From a checkpoint of a small transformer trained on Wikipedia.
Size: 15 layers, width 512, 8 heads of 64, MLP 2560 SiLU, vocabulary 8192, 59.8M parameters.
Architecture: RMSNorm before each block, tied embeddings.
Training: a variant of Muon for these matrices, 903M tokens, 13773 steps.
MLP neurons of a small language model. Each row is named by its layer, matrix (up: input weights) and neuron, and shows model dimensions 16-143. Each number is 128 + 32 x the weight over its row's rms, rounded and kept within 0 to 255.
A block is one neuron, or neurons of one layer that tend to fire together. After each block is what it responds to, as a language model described it from the Wikipedia text at the highest values.

L7.up342 [ 85 131 159 141 128 168 117 106 167 120 104  80 134 118 145  92 169  98  96 138 116 153 133 134 108 129 161  97 138 101 101 165 132  75 146  93 157 142 130 163 129 114 105 114 132 143 161 122 114 126 160  61 113 204 175  81 150  80 103 131 162  83 150 148 158 128  96 125 118 123  10 122 136  97 120 130 174  61 160 158 112 127 111 153 132 115 114 104 168 192  99 157 154  72 116 136  56 108 152 120 113 167 138 129  64 116  93 105 118 137 139  76 105 117 125 175 151  99 148  62 145 150 132 126 141 147 114 103]
L7.up486 [ 93  89 119  97 121 140 126 142 152  83  96 127 131 148  80  99  76 136 148 106 138 154 166 129  85 199 188 120 119 103  87 130 199 133 162 134 147 180  83  94 181 156 105 183 124 165  76  78 169 114  92 167 159 104 133 140 133  55  89 148 193 133 104 145 140 172 123 125 152 101 106  76 161 118 127 106 137 126 106 129 141 118 212 138 122 157 174  82 111 114 171 187 124 117  97 154 132 151 142 141 111  27 102 149  95 146 145  82 132 137  98 114 143  89  95 179  74 114 147 157 164 167 147  70 166 163 135 107]
L7.up933 [152 110 111 124 130  81 115 139 113 142 194 137 144 134 124 109  79 129 151 131 130 171 110 150  61 114 118  94 165 131 162  68 116 147 118  70 159 129 111 113 152 112 140 120 115 139 187 138 107 106  77 118 107 159  90  84 140 204 136 119 123  83 119 154 121 115 139 126 131  59 137 154  70 114 110 105 116  71 122 122 111 167 146  91 154 128 144 111 101 118 123 183 151  69 118 126  94 101 137 110 169 127 139 168  83  88 107 108 145 160 135  63  86 165 117 112 152 119 160 135 191 142 137 114  82 151  72 158]
L7.up1079 [138 163 130 181 121 131  99 126 165 170  62 190 113  79  49  72 117 124  68 144 121 171 130 179 146 184 126 108 141 155 106 127 103 113 142 131 143 152  88 138 125 100 180 142 153 127 102  72 131 133 132 156  80 164 132 125 136 157 135 133 133  95 155 142  63 100 132 114 115 184 107 104 144  71 144 112 119 111 132 124  71 164 157  82 178 148 139 160  69 139 114 129 148 128 199 149 113 184 130 123 166  99 139 111 139 148 144  85 118  91 172 145  98 120  94  90 107 151 110 183 149 118 125 137 133 108 110 113]
L7.up1153 [119 110 109 136 127 130 144 165  82 131  43 117 144  89 138 127 131  97 201 144  68 129  45 108 151  78 181 115 136  89 160  62 143  99  88 139 175  99 187 137 123 144 132 147  92 159 139 127 177 150 130 168 128 100 145 134 100  55 137 164  74 160 142 137 150 107 128 146  66 168  78 107 121 118  90  91 132 135 192 108  47 167 115 114 114 114  89  96 100 132  98 168 147 119 193 105 198 125 151 132 142 136 117 162 139  85 109 146 121 118 112 203 115 145 151 149 165 193 151 131  99 113 112 136 113 118 107 127]
L7.up1703 [142 110 146 128 114 148  87 119 133  65 187 209 114  91 112 110 156 184  80 123 183  80 148 137  99  87 113  93 174  81 166 131 136 119  85  78 104 139 138 165 130 150 154 158 140 209 124 125 124 104 142 140 109  11 177 109 141 109 136 124 172 110 194 157 158 169 122 132 183 150 116 138 159  89 119 140 139 111 131 128 111  68  66  66  72 144 132 100  80 142 153  93 160 178  98 176 168 150 106 138 133 138  97 122 120 109 111 117 108  99 189 123 102 141  50 186 162 138 117 128 136  79 157 126 126 114 114  90]
L7.up1969 [ 59 137 153 103 194 111 147 112 175 113  88  92 147 128 111  80 126 111 149 107  83 180 116 115 108 137 136 139 132  73 174 100 146 120 128 122 200 141 146 111 175  94 168 177 136 185  83 141  96 111 132 175 172  79 169  98 148 131 125 114 131 126 165 105  99  78 152 146 151 137  92 164 135 124 126 180 125 130  94 135 100  97 154  79 101 202  74  58 116 142 143 158 116 113 119 159 167  84  90 117 160 126 212  99 151 130 143 127  91 169 144 118  97 132  86 132 153 141 146 175 130 123 145  51 112  96 144 118]
L7.up2451 [ 76 182  86 144 100 114  52  85 184 106  71 132  98 132 126  99 144  83  90 138 168 216 120 160 136  94 142 183 166 114 124 145 142 124 103 143 142 125  78 159 121  98 148 125 116 152 131  63 169 114 114  99  88 101  55 105 190 168 127  99 138 131  71 172 131 107 137 165 169 164  95 135 120 134 132 154 122 103 148 149 130 173 166  89 136  56 133 176 137 109 103 152 129 138 201 135  65  91 121 121  72  89 105 154 125 122 143 104 101  90 148  55  98  79 156  99 136 132 166  96 137 153 162 176 121 144 205 177]
Description: Relational preposition "of". Prepositions, mostly "of", right after a head noun expressing part, membership or role, before the noun phrase it takes, as in one of, part of, winner of, location for.

L4.up151 [112  78 128 120 161 130 149 149 148 155 130 141 169 128 134 120 149 110 138 130 112 119 109 195  86 142  67  84  69 148 150 137 165 145  89 139 100 143  79 172 117  89 165 141 110  89 128 162 141 147 175  87 116 194 155  87 155 138 139 102 122 141 152 147 159 124 141 183 114  83 147 129 133 114  96 129  93 130 168 106 142 160 106 103 153 158 147  75 161 173 118 153 151 143 143 108 132 117 151 147 145 105  93 125 120  64  79 159 105 131 138 120 122 150 143 179 179 145 155 141 140 103 103  95 147 127 177 170]
Description: Predictable mid-phrase continuations. Tokens whose next token is nearly forced: birth-year digits after "born 1" (19xx), mid-word pieces (mow-ed, lifebl-ood), set phrases (at least, success or otherwise).

L4.up2280 [120 104 129 146 118  93 113 121 178 124 147 176 151 112 149  78  82 161 107  94 166 132 128 152 115  83  91 185 114 124 114 152 136 179 140 129  79  96 157 156 136 140 209 105 124 115 153 167 144  96  96 146 125  92 150 121 120  66 158 117 143 131 117  70 193 164  83 172  57  83 175  98 118 126 186 116 148 124 138 138 106 194  67 104 136 167 125 139 126  97 152  97 169 101 101 148 112 167 121  73  97  90 137 148  94 115 112  95 125 112 114 152  88 129 100 109  89 136 138 143 117 134 159 159  87 157 126 153]
Description: Partitive and fixed-phrase "of". Function words completing fixed phrases, mostly "of" after quantifiers (most of, all of, out of ten, percent of), also "as well as", "less than", "It is".

L4.up1788 [131 151 123 129 133 112 137 157 138 161  88 121 130 157 162 138 166 132 117 103 129 131 116 129  97 103  92 149  88 168 179 169  90 116 164 136  68 139 124 151 126  96 138  68 108 142  90 195 144 128 146 154 168 118 140 117 152 133 123  95  85  29 158 130  70 132 126 105 152 122 139 130 137 196  74  77  96 143 162 107 121 147  67 128 139 148 142 129 105 152 154 103 119 124 160 125 170  78 114  86  87 143 106 116  75  50 198  64 132 141 143 150 137  85 131 189  95 162 203  79  94 102  69 160 130 122 160 142]
Description: Subject-then-verb position. Fires on the word right after a sentence's subject, usually a verb like was, is or were, plus subject nouns such as Brazil, Liverpool or Netherlands.

L3.up622 [117  95 154 105 148 143  75  84 132 172 113  94 144 111 152  76  77 139 116 165 109  76  70 110 101 119 147 119 128 140  88 128  62 144 148 169  92 113 199 227 179 125 159 151 109 110  87 109  91 148 172 151  97 143 114 144 125 123 119 126 190 109 173  82  53  96 158 129 157 147 110 140 154  99  73 127  88 100 144 118 137 151 108 177 106  97 112 132 117  93 140 147 155 112 124 112 142 144 114 126 209 166  62  89 155  87 137 113 186 114 145 116 129 147 111 114 150 125 169 175 191 100 188 150  54 104 151 117]
L3.up1227 [137 144 149 159 115 156 116  99 169 169 159  61 105 149 149 123 121 162 122  70 195  40 113 131  83 156 137 117  85 139 101 205  62 188 122 137 161 156 126 210 157  82 130 116 132 139  47  91 109  93  95 179 127 185  89 196  84 166 111 194 102 118 120 125  83 180 160 155 108  77 117 132 172 134  67 105 138  92 120 136 125 135 182 127 124 110 176 138 142 101 130  80 128 140 121  67 108 127 175 125 161 179 139 141 108 159 101 132 127 117 124 181 111  86  86 182 152 104 106  62 169 158  55 156 138 116 113 108]
L3.up1267 [ 82 157 189 117  71 131 135 127 209 170 199  97  70 142 170  82 142 170  95 135 136 100 167 152 113  47 110 131 117 182 155 111 150 127  78  58 117  94 111 124  79 133  85 131 104 145 117 157  90  98 124 136 123 156 103 184 125 129 149 131 119 153 127 128 168 124 117 146 152 105 134 139  85 126  99 137 166 154 145  76 112  95 144  39 136 144 214  76 111 188 149 131  83 121 117 113 178 116 112 114 150  98 136  82 132 163 152 129 143 143  73 189 121  97 127 112  56 152 131 138 125 158 105  99 178 103  80 112]
L3.up1503 [153 108 100 129 153 132 117  84 123 136 121 122 174 127 196 121 174  85  92 120 124 131  79 176  85 105 139 136 154  98 131 152 102  91 115 156 142 136 153 188 151  55 177 115 117 144 139  92  57 173 169 126 179 130 143 137  90 166 186 149 174 114 125 179 139 156 120 173 178 124  33 131 170 130  79 141 115 154 125 152 153 158  51  86 147  85 147  98 149 102  50 156 160 118 104 143  70 147 154 111 143 128  93  99 106 117 111 151 136  94 108 131  98 148 179  98 106 136  69 112 174  82 130 145 101 133 101  63]
L3.up1891 [109 120  79 116  95 139 175 117 120 112 158  51  98 115 178 121 116  90 136 134 159 100  98  89 151 193 208 182 103 154 130  92  93 113 162 138 100 166 108  91  93  93 176 110 134 109  59 130  84 160 120 110 138 110 154 103 128 130 184 144 192 155 122 117 155 134  97 136 165 126 129 106 102 142  85 156 116 148 151  52 144 128 111 119  84  97 129 153 184 160  88  81 124 147 112 142  69 143 169 142 146 144 123  81  85  91 186 152  93 122 157 104 136 127  94 139 125 109 121 120 183 156 129 134 135 156 114 102]
L3.up2060 [111  37  87 191  54  75 158 114  90 112 173 124 210 126 150 143 129 152 125 159 138 112 210 139  88  70  98 108  92 131 105  74 163 127  72 149 139 114 170 145 115 145  67  86  83 161 146 144  74  85 136 146 180 144 133  89 155 135 147 167 115 139 119 139 149 121  72 150 175  81 132 152 110 167 137 148 125 110 143 122 137 108 122 112 134 113 109  93  98 133 134 126  84 163 115 134 113 120  82 129 192 178 149 101  85 104 168 164 108 135 132 116 138 122 114 166 145 136 155  90 123 157 121 101 149 164  65 117]
L3.up2393 [132 138 125 111 131 104 111 127 118 160 146 119 133  86 102  95 137 124 118  78  93 131 125 154 147 166 109  81  67 175 123 151 120 128 100 186 124 200 180 174 152 124 122  87 107 159 161 116 109 146 130 121 143 181 135 176 133  74 113  65  60 101 143 118 125 117 120 100 120  93 143 119 120 138 100 152 129 115 159  71 139  85 224 132 112 158 134 174 148 119 156  95 159  98 158 119 147 121 153  89 145 184  85 155  65  67 138 150  85  85 138  51 157  93 155 202 116 103 151 181 155  61 139 106 188 147 122 117]
L3.up2474 [ 70 121  94  69 132 141  90 129  89 159 143 121 120 113 102 134 104 146 149 129 170 108 141 120 119 106 121 153  80 106 177 126  65 163  55 134 177 122 118 130 126 116 113 112  83 132 119 166 152 147  94 125 115 159  79 193 148 106  87 117 129 106 151 100 159  87 125 161 160 146  90 128 160 154 112 122 114 156 135  87 110  83 117  77 136 196 205 147  76 152 116  97 106 127 110 117 110 143 163  96 119 135 130 120 127 131 154 141  57  74 179 137 150 128 102 124 164 157 106 131 142 191 114 153  86 106  47 175]
Description: Year digits in parentheses. Digits inside years, especially the early digits after "1" in birth–death or date parentheses (1'9'49, born 1'9'69, '1'003), plus opening parentheses after names and "Title" table headers.